MLP neurons of a small language model. Each row is named by its layer, matrix (gate and up: input weights) and neuron, and shows model dimensions 192-383. Each number is 128 + 24 x the weight over its row's rms, rounded and kept within 0 to 255. Numbers have three digits each. A neuron's up and down rows have the sign that makes its largest values positive.
After each neuron's rows, "fires on" lists the tokens most often at its 100 highest values on Wikipedia text that the model never trained on.

L4.gate864:116124117144098135176070153113153103126116128137145107148179132136139146114118157107147128125124144117148079148143127144097118132159124123094089169089099131143145123169155130162101118123125143184126131137129149126155109119128129177119159153147147173149155172111129108110065162142130123091123101119136162186109155091131156116128126107110146147165131132109147124150113179147173111140123092105110127167092106166126133101138113143148142113134134121113119142143110135154124107119165150131142143139131055097137141112124093135136119105120129101146123166142087160089133169153121161153
L4.up864:123127114105113122119100114128154160114161129101135110125122169082141105162145100110139101112143125135111127132106069113088101142129128113114109097121132111135054095177154155122131163119138152145146154131108116087175122129151160127150161107126142145127135144109098118095119118099101112176129111109109156113158126116106163150122153120151137119127133074123134127150154117162095152128126130127119104150113117130143107104135141114153135118124136100134092127126135113144110119138144136142140095123141121142107107085132120109138127149148130125098192106121090080090140133142139161106
fires on: " to", "an", "st", "or", "ight", "o"

L12.gate669:131085113138130118149114139157108117102144146123089125131136142094154111136143150151151120121102148165143044136151109130091124128132130113117165145155152104140105150156132133119134108118140150138137157137136090088111103152153099162110149108121166101128124137121120149106107093112083143094145138131135145121078174139171133120143117142164129129137147161153126166153106189106123159149111167112123085108130147152144136133081115165131116120112144165141177143130127138147125087122134101147136103112122170136112144126113128159086159138143138137120143129127158108154129117079110102138
L12.up669:152107135138116144130187056122150114099182104128155137107141126141141121081125176098147122100124140103096136120177084143125135158147121124158150123138136116108149156100156098148117175113091133158142113100170108141154119080123162151148129150117123149124114127158105111122133117094128117100075082095111153149127180118163103117137116101155133127115138133148114104127124105159165122143140154140143111126109092124126112091110113112170127137138090149170153128130103159129112167092137150149183136120137150117092151097132122126092124165178127128143135116120112114116176134115115123115
fires on: "s", "re", "e", "ed"

L5.gate904:148113110155132135161144172137154136175130101131137133115101102153130093130127128119149133092146109104140109123105146134100139154086161126158099124083129151146182135118106130141127151142062092167101140141153091155114119152121118120121142097095117124139097113146121094116100088129130101166131124112131151121114158131152140107111160127123145084131148130065085100126152113097118158147139151140165118161116125123104089102159106145123129140148119114133112082130126068158101153101126141126145181152150133131130108135126161110147134140156130105120145141132149136169117120113096138137
L5.up904:124113105107126114124126158186146132140113143131197128120117108180136089118149112124138117129129159099091108157173152134113098120107131131129141125134098133130155139152102136134134121130121144148127130163198120122101138117135165168163124124151150142204154140136150049105144082193113110133163102107159127142143126147147142105107142114155167125146158121097126126108147155098161169097116157164116123158127123103116072119076130112129129151134109188160128114130121138139079123118138111134100084132117176121158103123146180142122156154106141125128175160144129104125115135153121159141
fires on: "s", " His", "'", "my", "ir", "r"

L2.gate298:131145138119143088110081121169127140140133107133179135155157134120095107134109135116135128154088149158141139179145129111143143134148134153137121128112144121120104123139165161150192164119136126145118163075145122142152095136106146140154146123123098154124141098072089115119123110134123113131105170129132070142143153122121119168148153122166118121133116151169108095104169152154107111174125119092116112180130148127130148123123140066109078169119130139151141116153150149127116168101101105095096147144158109142076168141106139111118120126133127105130119120116150108130101162167135081180
L2.up298:144104158140101096159168124132152184142147137136059179129098108087092142113171118088101136176119150149114064165122131097134117134177157130125125128167096107102132145170149138132125140143118081129086116156074099176159118133103124134153153122148127135140147155129112133113098121119094103148145113130112147080093123105173134152120134139155103070139151142138110097135143095146150104166147108184118115128099108143112122139085141154135109151080181111180139090121128115147147123146110089146105109161152118170100154107119105137092178117134117151123140122088113112165084120131110155136
fires on: "e", "om", "mp", "row", "ver"

L10.gate885:155084086133136113177133066089118145125116135130122175109125127129149150105157136128144105156127142135148122147082130092152126126145087156095133145143109119133176134118105147120116114135197117132152128151165133126145109130113119105101094120139114151109109114147170104153133148088117107077125152108070132105118144108153132142119155116151152133098146146131184142148117140104110116109111154083101109120136132126131134116093099158131111132129139117134096103102135113140135077134139117088098123105149117118100086138139131115133139128159086151136149112111147105131130118111101146168
L10.up885:130153115134158099154140098108103165135116114094146085097098117135114129129148142119125081133078101174152090112111128164152129124132132188130142153162110122091132112099121089093104178128127164169100136163115082127106111147152117105103115148129148098128123143182147123162104118110153194126102151095137133111125183101067123101146168134127135152150131154083148148170121152118081108137138173090120118140138109126128123153093201144164132120096152115149119091093149161153117118097135190108121091130120130117143159131140130120116131120102126111151158102097104090124141131137128104136
fires on: ".", ")."

L3.gate163:127137094138127118111144117096118219131091110119131124147149106153139072129120136088178128121159128146144147114143126143142133133160116124125144113126156138116074120166040131148166120158136106133133148137131102125139154133098136120105106121144145097139126145103118124130125128065119119133118065114125128120115158141117164132144187132111133101125123126097127124173140183075160062143097091139122151107132123136127116122116088115116103139122142137111143121131082105114115156146155105134143098118101159090123127133106141098123148134131135140152105135129120145133100094080106121137
L3.up163:148113116119116102113137108144099128111114145127148098128143113151158134158095143132122112123138120174119113098158141116105131124133125154162118134094175100126147123132117171147134120104128151094143095129085140108123135127147108120114152160099116143157157114125085146100162122107134109160164097157101163133170072155116155156108147109073109131101150154129101109162118105084127099124140099123147154105137162173134152161149083106147069116129118100084172130098115130130147153184142085150090107100118119109154127115140089146148144118175121168123105147147106146104136136110120137096
fires on: "ist", "hi", "per", "der", " 100", "ce"

L2.gate826:049132149116121160110131102151097113123105137161103176144123147149137128122100141094115094138133168130131071114172165128144144177149162126133135146125147161115127139121128106144117149102157136140145121121128156108131105104133126124156138110159129170115101126131144153138111115136094139063161130117102140118068158110111118121118157151141115139137191147186124138135128125114119145138136152122144152096116138132156107117094171104127129142155160103110135149163140146174099059142133100166150114089159120136106124092096094167160131047136122117160121135075136114124143125121073075129
L2.up826:120135091141111080121164100128108105144148198128120098117116139114126118113135123131161182135143081095087113129141142141114077120114128158157103087121131136157142134110135109121145098125164137140134143106146119105171132126126117137126178138117112168143149134107137112125130145150084116069124148131105138109118103143148120102103102159149136073125206136090157117113106189145143108136118128087122105114132112098151135120164084143131076104158137110143156139084140122151121128128137115136101090131118137167118158090160111102138152161115121140112148111121129118119143124132125112118
fires on: "ed", "s", "h", "ar", "es", "ling"

L2.gate710:118146092136109138167161101154173106119136157161132132136145154113189097135107121127130102107144137124118124067162160122100092107130124122116096151091121115130120143109130123134100094116160118148126145163102166131108138136151122117060142109125133148071112133112095168135113136143154172109122129139123144106091092117171103109136143114072167139122118131105102205177127144122108119109139141116094212125153145148117134151163134127133152157129124110129106139128132130130100094139164161156193126092153166125151116131132145129126153117140133073091124129120134135152141158110137096117
L2.up710:117108148132135149107154108132116102127103175150131131115116140142120091148139130146095147147149123165126145123123143139153170122097147143118100140133120134155133126151137151112147106134215138109134147151104112124144123154126143104129116132153129171124150169118135099154147142140101108119104182115141135142144158103133085096091151157131133144156153132138116149082107153165080113121112109107118099118145121104146162125141092101106104204124160112161121118156133124168130131114129122105175107167137149148125144132099123106162098141162140124133194124139150137111114165084108092147
fires on: "ar", "d", "ed", "ir", "a"

L12.gate660:153110169111175135142118107134143097157130122161151089122116143104093093108131094177124134103092100130150120161115135127127125119163117064139190122153140071108116087078157098136137164133121111118116125139138118111139136133157153109137111146134164107118103147118140158134103107119102157134147120102174136143133160105126085110093107148107124128130123124118135146132140104104117122127132144085124118100155134157143169138157109120123126130122144118152118106099124130129160110110161137123129124150177128137101155119132114127080086097153116138140141138121147157122118152156102128153
L12.up660:133137087126126128084117119102121126126133117092176145138149107096108132125104119146124094134113108127129150098114095135130114113139101180130105143151137124108160093135108103129112084085102153147133139141154118123129100105148125094110105126136064141129138116153108076171167147164147098125177085124165105091120140080163123115113101125130130116117061141132140116135124153080145180161140144111105090134141162132167137116089140151117143137127127113123089132109126119162144106146098125113135114156178159107120165112174127142109124185125171116148164148140107088133176148126082185100
fires on: ".", " of"

L2.gate686:101145149141104141095147155113118121108161158100162130120124144134187168148117133113146122113140091119112117127140145107156098156115143141158120123111151112145156108120166142079132122132103087142130133157095160108127090158143114143121114106097128144155132105146103120096148125163105110141141162139077150124117127137137109099081135128130155128122088153149147116135114124130124132156106107148120107129131100072133097104151112134143129173085140122136116115108129064139152155154071139142109106150134176134136099153101141105145123083144168127167123129118146164132070127099145152130
L2.up686:092114133126090068153171122090115132143136118188163127154146128083126122124104083113133171170128111102131124142144099115083138122119158121102126093118146175117122120083136160104092062114124120150134108112100135082116144123118163132094122147120172124128178163142147121101169133091138125136147145108108123108112102109136113131110151109129152180139137149118105128132147123135129147135112139118135116105125144135158134148143121153141137141163142102108107149130154133163110125119084107121160134161111128125102121084164147193144144107181150082101132166111096140150125116106139133082
fires on: " up", " out", "ut", "or", " Bar"

L12.gate905:096105117093112142138164144124094143140157111094140139115136111095148114144157146154123134084101103161152153095143072131125127111125125118159132138153100131170148144120116135132109110141102118168115137103148130151129126136120097175154145165120105135121156135087197114174154132143135142131126121124101162111128147112115145135138138147147132139120142093114142118067139099133113158123138148128164138147064160116077100128100123143158114125126111129155158128128112080148153124130120081176132140117115110132105134075114151125143163147141097174176095142152165091150112158080125140159
L12.up905:145086124109136131138176116121135177085150147106146179127140104096124144121134151128144087147154146113167128127096141121092135117099098110098119123120094099137103135107185105110148144160092131114110171115135105153102177077135105153096147118148156146171115105100147131153152145135148133104111090134120122130121130098113155133166131172099139130091127117144127130124120138096116156137158103158117153130097109107152085063131111158166111131126098128149115158102096137159159143108097134158106097103112123128125114127130136111163136131113137103119083129113133103139115114112105119122
fires on: " R", "r"

L9.gate141:099110111102147136148162154109125128133085160124128109134135146102135132139111113112130109128105172108102107142136118115083163130135158115142178147165104160085164125142150105120132150146158153139114113122112061094132117121107140146161120138154155165123107141116138112099174144150168112133130120139097086128172176146138149097185162159121178140123151150095170124119103163111080145132109144151122145170157137107111094139163106154138108138166106133134159131148122093142132108098114079131150206109117069123169144079109119083103141133129118113107092047139143115087146156090113138143
L9.up141:173129124137113137159123119135129128141141157098161153134132112124149116130102137085091147126133122151114121141099124166133132126109090136161136094132074111061122121111102164108113129166078104102108150136102102141133134112128111096138098116141169121104126097133157103158147140102080165128121103107104162128083103138076138128123103110107168123089094137107146115096134195132113142143127132110115143133094149125153112133119153130121120144144126115148176130150126118079122172130136132105101066112143104139112143155155093126139109128144090135100126102111125134155094117149110108122
fires on: " B", " I", "k", " Ar", "l", "r"

L4.gate895:122133161141113112064178158132178107090106092083102063112137142114080164140154108113150153134156124129175171109158109163149098131135119110129119123128147115094131140135120131150111131144131127157099106154140141126148116127142158129133132119150148120113063111130176135138136122122104096104143135116100069131102109127131156080147153121099090132158156121081144100093188143145123098105116126112104166126050110129143162101137129104143118113156147145118149144127141125149145102100149107135104126124137120143100131114139130137148159100177126109138098112120140128136079123150100197126
L4.up895:153143167125175134124119159158125122062122119113139165098147130154149151116098124151154149098120137157094141108179149111119143124159085133152126148149154148095125149152094163128143146145134155126172148127157178100146145138131113128144088155130125140120143106099139142101133113142094108136160183131134153083089129117145129130111127153138166115121135101146140138156139134137178126135158101139126112108125123103162141134118105109129157136137071124159133149154157126122135134150126139120133112100107134128107128121190138154098129128122110066127138121129103118116142136135122124111
fires on: "e", "fe", "c", "it"

L3.gate971:150114096128129131166162117173136151095065144122165100131096121105114070098111117106114179139101122153138101117129142115131139153139123124144115081089115111135138132069119089142148109118100106126154129104114125119133115096128155149142134100116122102101110118125106132118131105092127115092116164126145150162126115101144196141112115131147170111079121150117105140144163120141130142158151188069144167117156149139119123081135090157134130134121087138173127168103130150139118117111132165160140126143109154108135134126110115096149150105094098116158140093103098162078104074118127129069
L3.up971:123176118154148146132155101124133086105111141143136103097092146093159121118118144156128110143153116156138163117073142104156115150145157145122102108139105077124172117114103160165115209123133095147161133129095143126141149139158103105121118095154171147143089127142109153110118110106127149125138124170146132132124138145112135128152105132149148101142126136137111186137175119103157109141142155134146126120104129154134074069114130119152124161136149134118132140114136140109130067098140117163190113177121130185115134153131143120088137113102132181127088143120159125110115160109157129133
fires on: "ur", "ver", "ri", "ki", " back"

L2.gate349:128140117137127130173141179116133131134104148143164158135150121120129169169148134102097097130115105114140166139094091108149154105155096128116099149138132110149129128116120104144085124134132165140122137163138111118165099112163178181129138134121140131170134096118098087108069131134122163135122105117129137125140122150145148124092094121124160131138116121145111127125116113162128118146130115137122094112106138120153106074134103104128155093120135145123098119151164112181077069083112136127123144106126106108124133118110168145113138154150142088193157150116124144112126140094137168144
L2.up349:104115126149115099169156124124137116135100128135136104106141153124131143134161123129119121111138109121130152138129112114138127102140123145134142148104141065121131143131143123156108135134107146128129161123144133139163126112139123162153152129135146157159128124094131124118143095116135128132137082105151122102120114123123135116101065131120152126143111115135122126121126093111099137126110108136125104080108155129183064098137056055129132136131136094147119130122131069143098121107163119181126149074115096119113116135109117143158125141106117121151153117125103139106160094114116138173
fires on: " To", " not", " can", " may", "o", "st"

L5.gate119:134093160112128116073105115151092103095094175112157109146137111150152150165143132137118134143117150096120119137126151144092098122143166132098102117142132124116133144152074167146103084118114163102125142115117107133168142112081166109110115163077085112144122077100176128124128164099096162143077097146121142087125116087144113128126088091104114206155110143138115105123133164084162137154121130113133140121140109124110099156135088100146125094147113110148077114139155153144119149127103111086113130130180104061146133108151137100162075139142116160125122121141158135126128103081105162124
L5.up119:145142129131110112154135093149133116119133093180167119151129093132141121106140185151133094121158134167122136148155126078126128137127118137110100129115177120116161102106139120152109118123181109159168151104136130080143074138127134121143095090104125140172124126179123114111107119147120144133124127118123122129181177138165104116137130109076143166130147116098118156131161155117131148073118098078119115103132118108153117134117166148146104135102108124112130110096092128137128139123138111106127115143133119167099145154141140153146150139107134130159165181149109158063108082176160121133
fires on: " of", "al", "-", "ter", "ell"

L10.gate373:114106174142111100112136158090122124094153137116136112114136154075087114105108161157124088115104132107091102130128140115094148111094113139147115132144135168147135121163156109061117124087111152156128128165159125136134119111149124103098142123123134133156123177063089101156076117138134143110129117131108166098115135147106109111166112170111145148114102093116144111146110142149129159090083138168115130105129098117156093126146146128121121121121087123178137112135124131171161126138159107126126129096145128137154135123097111136134137129137083095119065131161123151153142151124132129166
L10.up373:121108116150129130123138126090114111172177162127103114138088136152160150130161151121092126160114135172120133130081116141120138199158132107123130135079166077148133135082122103110180124133152146144135142109123125153135139132138089151114112112088168138124136132110136160115130118138183103128061130146132121115123133083107112152123145113143131142111117107117133120153118125190106133113122174116136145133090104110118132107118177146110129074159113107141102143105099134168137113106105096176169145095156171126113141125135149130142126116147162141118141123081115120138158129160157144151
fires on: "d", "n", "k", "der", "ter", "ar"

L7.gate543:105112146091180089116149120145096103142098109135129165163126130116124130127127107106182102123141123165119099181108165138103187105161127142144129175139159110158164115117129121148120129140135123149126142171138150110118134112090118107120090106154132111149107117105086159101109106108164147105178095129123123140123167119160122125163144177139130143071101110103094091072095109096130197124122148135122120099131097090134137118111123141099110140117111129126103162153151078138156105137167124148112094113121152155139155117116122113132123161106148112113128143186101141133128077113124053140
L7.up543:104106109157112075108149141110127128169101107152101151113126129089080137136052108121144111097090174127094148131139117121150114121102121072140110143151129169150137130135141113144145093164128129154120112127123150099121114099099062160130134108137126140122141144112135139131095143136100137078092149105131151133135112142132109147134102083152142110107144063122115108121127132162120115106080104111144126141119107117127105166125151155125165131071066121179109170127099154112128132127147143103118085117110153130070132129130159111186107147129100111134135096131154143157147133111138101106
fires on: "ing", "le", "ated", "at", "ling", "ating"

L10.gate882:103155112122138191152125119165093175127138103131126135159132155095116125132109169119140149121109175145175125127105105136112129086162137158124129134158107094120101134154129142126103169118120119134154130126137136154132105151147106146122116117111139121100162105167122141102108136118158116129179109172110125119088104127135127154138130157144097154140171118151111112093111113114145118165095085148161132134145104125123134127123070095141187107164136109110128124149138122136117144140145114083128147162151089163106149074084131124131159130078143124098130123127117132089112084146093132118
L10.up882:096063142146102185145137136107129107151142142130150126136123124171125140138104118102115126105123100142136173146149129114126120092102086116079130116144123141157073139097118133154089175155141168123105143098109116126132130168138124120107101099103136129083132095096134105095136176153074144090107156120159134125071097145093149083105176143144102112122130133145153151108104147131115134114125125144133123135110104165114146108105089165147120103129128125116119168127168100153060087110097134142087143119145090135120130105119160140101140092126137143141152141143119085086095065131175114118
fires on: "T", "A", "S", "R", "C"

L5.gate424:140150074095120170159136149150133107149131106104076150146139126120084079128112122123191109121133131126143100155102117216096163133187121130118125112157111143161137112115149163109131098155111138121137108145149118150118110114130128125127147083131149102156094128115103118121095114104113080125140134155130153132153116142128121111171129138181157089171168094114060125116129126138125118136117114141132126178153114093097146125102137120114136119142106114129112131108106117108122146126140181134132187108103135128114125134171155133137161113090127132108197139084132146090085135137123114106
L5.up424:138110131130143147119128131136131134117100128125128124137059090155153122138127134162098106159138164152152132137125077154154158107153119144143125099130109150134164113116081100122114103125117112147171144107183117108111111136115129144117131160149149117129114125146195130081113060114111065092093127154125083141148135119084149135105124098106126119078131146087125104152148129147111146176128153124116122114105145126132172139114121136071121137139127152115167095142136136171118133121100122126112164157123125126112141174110139133119128132100135167133157146178122093073114157162151143121
fires on: "s", "'", "ing", "ic", "y"

L9.gate235:129164135135130125129166112132188128133168125128127122121139093129112147081115160120121170175123170159139179126067115096154088145141151172097095122150136123109106148117156159139124122131121156170134141103090121121143120136134101077154123114108132150151083124094130100139173120143143088111112148133154054132100153067126095125158115089092116140098128091098144154146107141123178123100128131076157164144118130108090127079136124126129113098124168106096087128086110124106128123141170109066131110133103101123115095123109146145152142173158121113136135128133155129121104106150125148162
L9.up235:172140142147103117142138129118128132097146143147095123113147085118164153162090153101104132054114120108120138106139118141150118138127136134117148140105112103138112140129085138130138117176149102116155118117129150118123182145123114107112109120122083143123117137147140071104163122193138116142080101135094127141108157129069143147109164166164127057177143147134118169142197144089123095119177127124139119154147161071123128126099105073081127095158139114145103135111129143126169146170153179124128157152085122132116136110120156128110155121126111163123141127118139121159126094133118111072
fires on: "c", "ch", "k", "y", "e", "ki"

L12.gate180:097065155110126089108105108149099107121116124118137122118120076131125133110103108122095153137121120163106173127120145116104092153129130124129110154145136145098143107142105165125151128132121154114158166167140102161116150162102138111101105121104162128141158109162124117135151109158119115135098146137119161150127109143094144145086079141091116121128138122087104136103143148093152191139110173111122099117136162149105100136153108084099144147095090122136099120118128168128141141159159122146155090123145135126147099115087158132120132148166140117135099106126163186108148138143101145123
L12.up180:123152116142133135130135121084139147145141106127121082175148123129158164114145171177094118130156170167144119112098136131140144148126134161145130125123149081139078150129120105148123095137146157145148118137128133137119127111166124160110123116114125105092151129158162142116128134139073123150129110119109129104166168126139128146121140114067129117095088137065184145175105126175089140116187132129140109107134113152125102172108122145097182100116078103098136173139111114119149123117134103133159117117137117118122125148148150118159123145153126131096144103165153135125145133135130087105
fires on: " un", "n", "-"

L10.gate958:128108148096125112142140141138152122124157140141165132100160135159077143160125118130124143099156123133135093105149125181128144158161120109126154132131140134063103094116107148157134145150095129171134171136139082131117146141098113165165202068114100132118104125121147107111126133127138111123127131150129139131147155129114156142161116186156123126155109157138113127123147154124144140182161143155112145129123153152165106121133112128068123135123151144134110130102162143161155135105124102124160135119120127108122114114110166106120166108137145120123126108059157131122102135118090133128
L10.up958:099139135128138140126130111101074079114139140126127131135089105115094126172146136133161116131153147108142131171090184087140156103131128082095109104125057124100129102128111114121132157114134094129092120099094150144137114144131147114129110119134113170111116115145104107115129102149149134106148111135132150120113166137101150171176144126142097093136098119111172169120138088144119126123094109139131090172139106090161081111100127125127135129126143132114166126110110166119164123159121101141128104159098111132133074077132144127121134121080148203135106147074113130148112155159154104132
fires on: "mp", "ver", "y", "po", "ki"

L5.gate407:125130157117105124117144118135100143150136090179195125163161166114092123110157098117149146197162093160188141124126119143126122125162120125111144144130118104129130111138132124134160132114118115128107123152161127077147123188127138100133166132141104147114111131149164124134137117097121151137137112139156115132088169132077162135148157102142140092121125177106148104115189151092112128132129124148135095119108137113145129124129148134050122108149144151139161117119131104156140106114164118103115125156126168115135161135140110136110193120121126103151115160120107108122104138111099141120
L5.up407:088160113089121103157112104106099142145093160128137108139098139121094094130141104131173143125075104130125109115124104182150148137127142140138135102135133119079122141113113105133100130070137110116084110171132110130150134130138114090127134132132136133094115181174096119120120074123102132106148132119128126132092148108135144121110171155109135111130092156116140155129148144122122159154149139140109105149112152140115171135106123136133141129148145139135103125117138099158164110125099109148083131166154153113091105115111115140160139147130166105144141070166129081132149125136131116129
fires on: ".", "=="

L9.gate837:117123123109125117103080103077128114153109129139142139192147086115130142074126121178143076116132117133130125188125103216179135123136130126146111141105131178156151089110147171178127193126109131172126137116126172140095101124118124163137130128136073078106082100152123122133120130129133128113157152139114097137120160107103142100148123163110101132126137136114136072098125106119136143144119111143101122077149112136154107146144123141136127107123124138119122151116107077118116114140123129063108097127094156130164146135154159136143146121124118176124150131121085122129123104126173142126
L9.up837:159106140087110065083113126122105143088139083123110106142127106142117113117100127165171093109168105120149156132145078133072144129101128145180120161148144160137138159167111130143134132104145107124159112096113117155136147102130102140137073133139113099118117107125159181163060131162129082139120105112123122129111129136133137154129121117159173106134128156157086125116145112161101119131149100129174099110113093124142106181089137126121112132124106158197143137144152149111157070145115126107104130085149124111177123090073090120118116134121115119104127121109180154102129094132162136140
fires on: "ing", "ling", "s", "ning", "ting", "f"

L4.gate867:118103124170124163107103154134114147158165094120133108121189132149139129108119110168124133130131134128143088112136113128111180089178124103103148124142166120136128169097111160131143113103110121159132134080114171139136154176136146094169117145106094113083101133140146088131142136145148126160139128139134128096125118118135116153166125131140135127135164097134125102095107121141092103094105096099125147128096144120179169149137087112130145165157130170153125150103078165095151124142114146141156179067118120161103128104147120197147154093127146156133138111183146092114107125171135165172
L4.up867:139091102092100147112108093092126130161106157129133129126162129107163116136141128102125137102114128124107107144141076117151126104137205113134123140083122127131147119119158147154115157133136101142150147132075151124116126145113140120175139149130122161122088157138161163116121095138111147181122128151114172135170110086131146156123162129112112109133118092144107133121118130098130166103082126147139124136130135115121144151144122112079139144135118100120117133140148136111127101156104080156162080141155109095095155093148137142098146112147197137113123105157133123133162116148142129122
fires on: "s", "n", "il", "z", "cur", "y"

L10.gate778:130170126133139162167120121125125153121137177154142119138112126094120098085132147129172170109135119110196129110104160137153143128115117116106141125106146115132164098135118113053142092114125130126114146121159124142129166155141162116135142097143145099108098122162170109154151137109122104077131099121108147149103141083134151111107093166154156120079159111134119121131127137118109132180133150128110146145125153156139129104116134105129120134127124117119113100129098126148105127084115141120131129168180117102079180189173114138115111110150117166116150154116130130110110107112117153195
L10.up778:122140125126065118124128142123056161138155123144122150129115110141104067146109113096141129108150092155150125129090098141103130100150178177142148144146156111125155100145132113114170134129098089144078093149144129156159172160120152103155109131118089126119118162108155142119131108156100148107149108148145149121125142140120135095082142075123092114122148141118161124130157123119100129120118113135114140115130104119137087134142132114127121171180115158138107120117120124199137134107088092094107106161134198119092178172114125121102118100179117140159138135152137137156139120123144143135
fires on: "."

L2.gate721:123165123108141181146139130100132142126151105159111114134154169144134189126107147115121165128103139118050149165111140090133147081110131139168135101111132129100158153128130122089143173155096135134090114115135126144158107150138108128111076123164148113138101116107146161138100134128083119146130141094120134151115140148095139119115077143132128099122151151108132132111122067113090112163146168128136114141132133098154155151128148107137148102117153078094143141054155080122158127124145108112102125128143084154153131083148132160170158112170122152167109106142123150131121091096116115141
L2.up721:114121105126136107137131152076153131120118124158169116203103077146163083109101122084131169156137142135124111104106122096139166129147141145114128118116131162147147134123136160140108131146162086144107109131151095111070141130111147109133095144112159142110097121098082150160124136085150110142135158119119129164157143119116139098128141072108105159133126101151090151151120113151110152116098156122119166147121138113161132108150149108086155116183097098144063131158146139147113135125151159108099116100152161152160139155137140117113135148140158116145157117100126160133112140135153142111
fires on: "tin", "ball", " wh", "tch", " local", "ff"

L10.gate178:163126152139167153093138151137128112165143114143154174082141125148126135181118105136149096189162158143134126141149119128155132102118140132137114135109141162097144080100151091151142077136128093121132161129159127175097128094087182128135124121135117116110103142191100162142128184154135093128121148136123142128168138158175120109084153120167127136156141154137135096126133097132125120136125130140098147149062121102132171095136117126134128097112106163098167114144143135098120138157135113125116161085125148126170106154123092173138118108099148113101144129103120137139114103113121110107
L10.up178:157101122120109095166115145131178108072116145144123119103088139117102140132128202080182166157137148125138114123158140128129128122128131153158158099092128107138131086135152109169121110131122080148125150124121158103098155131096138181096134141152129139105138082121099143130159126113139126147108111142147147146087132165133116102136155160137112158134106124126091125123082160127142148139107090112113109149152128102111113099162111107130160112076141139147130148106134089137069110136124102143103156112117147130107137122136131134142112133175143130168124138151093066107133091108134082202
fires on: "s", ",", "pen", "min", "0", "ct"

L2.gate186:152117124129108113123123145122099121150113087130155073126114152154159117134149107162157135159129142147137152113170136182117116162153167106141106104142144116118137115123135133130118128141117094166108150175116135157104132107137134112140131174124168140113115132116131140092146157119153125108095128128096159150144094105133107154114094143165155097154133158127137132145138128128142169141112134130111167134110123134125178151123098133102140122168132133068146111082119075149107153172140085125113126127122140148104190137124112122092098116103127142166157119115127130152104089127125171134
L2.up186:164170130161124078152123140167105123108105097137104109064098118130126148127087149144123154150138120119116149145133123125141109127154135149145159161112124160112156131122136155131109156117143135131156111101134122142176142113123112115084126118181116097085120124178174131133104106145115171135106119150151155129114109157100144146152126131130130149160122138106105137085118122136166099158094123136122088141144118113099125150160145105130075145070123110124147125139062133152107134118147128160131165159108097131171120139124091143167172116114116107174124110154119119093122138099119141128
fires on: "ine", "ct", "ve", "s", "ma", "ed"

L3.gate854:095128134136190148107145121138121138123119135118125143156102155090148148084126124153145115106142135094167136146139129146162102145141118095206125100110157149117155136120123174104132150146125129143184142148138156138115155126149121192148042099112110158151090090099116106114135096182090142119132167164087146112089127141100106115131142140142111147150162121144112092124130122158108108147079099165130158133104148149132163114127143113127175154153121129120110107111088115133128127181125113100168125115133171125131137098104138149106128131111118107148094125154141132155140136109114153093
L3.up854:129087114120101155143123134130128124119153147117147145162133167123142163132116085133135142133095117109110079135069092096124101143118132108148102065128114158134129184127100159109100145122131187160170179153134106152096141135114102114165156119122105111122135130133149106114128109156124124114137123118127147135110148149125138126143113116083121074163127089154134099118116174145138133146116158134092144087103147151148099156102153150159147129108124135125085137144177139199160085099111139164110091167105134128170130098132141146117118089128124127120112150141138127142095095129133135114
fires on: " out", "ra", "ut", "t", "ry", "ver"

L2.gate345:131104094110092153129086161128101120110167048181088173173111172163126113133132123118137078122125163138120097120096122151111115125150126101091120064147134147141081118145134173143096170140138144100142117083107113155120140196104131090152115104121129115138083102141137138123118112132137103131120111096130137156172122128077114131119098124147086119149159119100100111118122099145111086103108136128127130110097142157141085152127150131104128081108133136113144143143105146145120126117097085138096130117146096124126096114096132165118151111140122146131113091101145136147146113136160152120
L2.up345:095180139103126152159125133106129129103045114146117135146143109178128155139140126089161152151121100126106112139134144135111074108120108099079083112139113086094091150133100099131106169128140132097172129108115134167116116147139113127178138104069090132102133141141142129105123121133164088174110066115114163103116153110105120101139129108141146101149084091123146128148145118120086108142109101092132070118113134114093151133173100125121131080110116120096114149109109137118074109116141103112150108126155116099140139120131148157116140141154137137125136119164120121139106121142136125120
fires on: "l", "e", "y", "t", "n"